Weights of a small transformer language model.
Size: 11 layers, width 224, MLP 896 SiLU.
Training: a variant of Muon for these matrices, 129M tokens, 8037 steps.
MLP neurons of a small language model. Each row is named by its layer, matrix (up: input weights) and neuron, and shows model dimensions 64-191. Each number is 500 + 40 x the weight over its row's rms, rounded and kept within 0 to 999. Numbers have three digits each.
After each neuron's rows, "fires on" lists the tokens most often at its 100 highest values on Wikipedia text that the model never trained on; "fires after" lists the tokens most often just before its 100 highest values on Wikipedia text that the model never trained on.

L7.up233:577581458561501515527527517481434532488520481547483497517479518580579577521550450548388440507501521491458536500468526503440484580491536573541510522507573539478524488591478522594519486472468521494403369473481506489479476529507568468491573552458496543535508503516477525498525478509444434519477479496533525518514556471521487467489487497509514508588520502480536566538510518516483516560463
fires on: "9", "born", "av", "am", "ed", "ath"
fires after: "1", " (", " Mar", " H", "al"

L7.up285:517537446521496454509520478516515558529557500563505575409478497519482461478474529496516419466515593465579519451497572451544479465463485511483500567486469449475451479482493523499493487520466580549480507487455525526478500525460428451484485565466528530441500492570475470446455481460445549509467419435497552502471482515581468512502434571486536482530484495516564508535499458526484537425453
fires on: "ent", "ous", "ical"
fires after: "epend", "qu", "fer", "in", "ot"

L3.up212:516522539414435491501574538522476531476528512554512521506477535521473470477485523501516523504526549555469544479530409476542442550529443568493516515510439540548533472499475542484499481462554583537542486431428575491556442492489485437456488511486472535530595507463539469517431540502524436484459517505475465516526524534518529482496456476431443575471446427490528537530486453488459494483499
fires on: "===", "att", " US", " +", " election", " Comm"
fires after: ".\n\n", " B", " |", " |\n\n", "\n\n", "==\n"

L3.up167:455451492511493514511557594517544575499472480483541474436538509544443505464529525431460439476539517524472553548467521457525543465511552517488552477451466353449449484510449515519449483584454557476485493536498530529483500474504437464492564520515506469510558565525463498473509508519475561470440526524485545447533490562479522570617475506468378514464496430532469485480518528494496498435417
fires on: "==", "===", " \"", " Cons"
fires after: ".\n\n", "\n\n", " |\n\n", " |"

L3.up809:511487508519530482453545552492471442474450532492526457486519473521485517503392482497499451471510505457446513512482596502525514514501473391515497458436518490518489396498481514517542453556520545447580557478469463531505503482493467514474543452513508493495509459539448421425524480535543429524492544453496488495553516560519550559542506508480470493594489522483506433465612480490427517456470
fires on: "=="
fires after: ".\n\n", "\n\n", " |\n\n", "=="

L2.up470:514537473500497474497448476513521524492623519409487496531427535464479487525547432530542526503531508470523515559467493469542481479547530518541480438503501562556441462456573498520538444526498567442533483586508422460521502490455508452509547533466510517459512536497413493532533623504490460517515497453477512530506597488467526531490491527530543476529561463447522534548444530472476471420574
fires on: " the", "ort", "-", " Japan"
fires after: ")\n", " in", " of", "),", " Sh", " P"

L7.up382:441478492504611457394503500488485468487455499502525511443459503451528367494509486471533507506564473593560492451562479460492504465499573530530527495468531489468491546445473408545464520581484559461512515490525541500518575473479476509490499418462520534494534510515503472508549543441475456479569506518515558506496586544565512439566475435477418498494526528500576474501504537522554451484525
fires on: "l", "0", "9", " al", "ong"
fires after: "–", " O", " to", " S", "9", "-"

L7.up296:524508480520449491504475540467482470497555511500498540504492410482520526577518528441501500523531613501453502535563398478505555475464482572458489552515444492473547539540474490451539540520419535494496601468529513449458515509405441459511536552521539465519523502517500482482424479459500505460511487572508494484427506522491455497499461466534460596525469583488604469536486510423580515514509
fires on: " a", "A", "\n", " is"
fires after: ",", " is", " R", "R", " was"

L4.up595:476495472478519445454550553602480523530476604567460471454525493420453500503442525485562574489444507552537559535466543538456473523580561422470487490525509518499446434500430513525517502543503518494529471464509462507456468496474546479483500481515512520396535485514527535406575522467490510555513476520535533489522562498527542547509469444446569429597527540469557486500543548484460507504514
fires on: "==", " Christ", " me", " app", "°"
fires after: ".\n\n", "\n\n"

L4.up554:468444511442488480473487515447534503512487489446547484427495534532503557516617522491538520488491513577533525525545483559505467512532595460504504527471510426479510547432529514459435466541449583438484461473401454494488480536523480544533477489501479477528517527490459519514517489490519516440545524445562572476445535527479548536495465538485512510514485483522515554462447517514585483466573
fires on: "oc", " •", " /"
fires after: " v", " s", "-", " R", " f", " V"

L4.up36:406496438511544435508429503496581469548465482502521517434532468519487552429565540540542493554534522475476497486476497495447514427486496503490422554568471446505550523519443489479438502538462502464528556504573454482447496457532506516469535449517529478518517525481486504546467500522541531532593546538460510534502536490556515519518573514512455449525436517449470491475459483511581447546437
fires on: " /", " mi", "over", "areer", " •", "+"
fires after: "C", "q", " c", "-", " C", " T"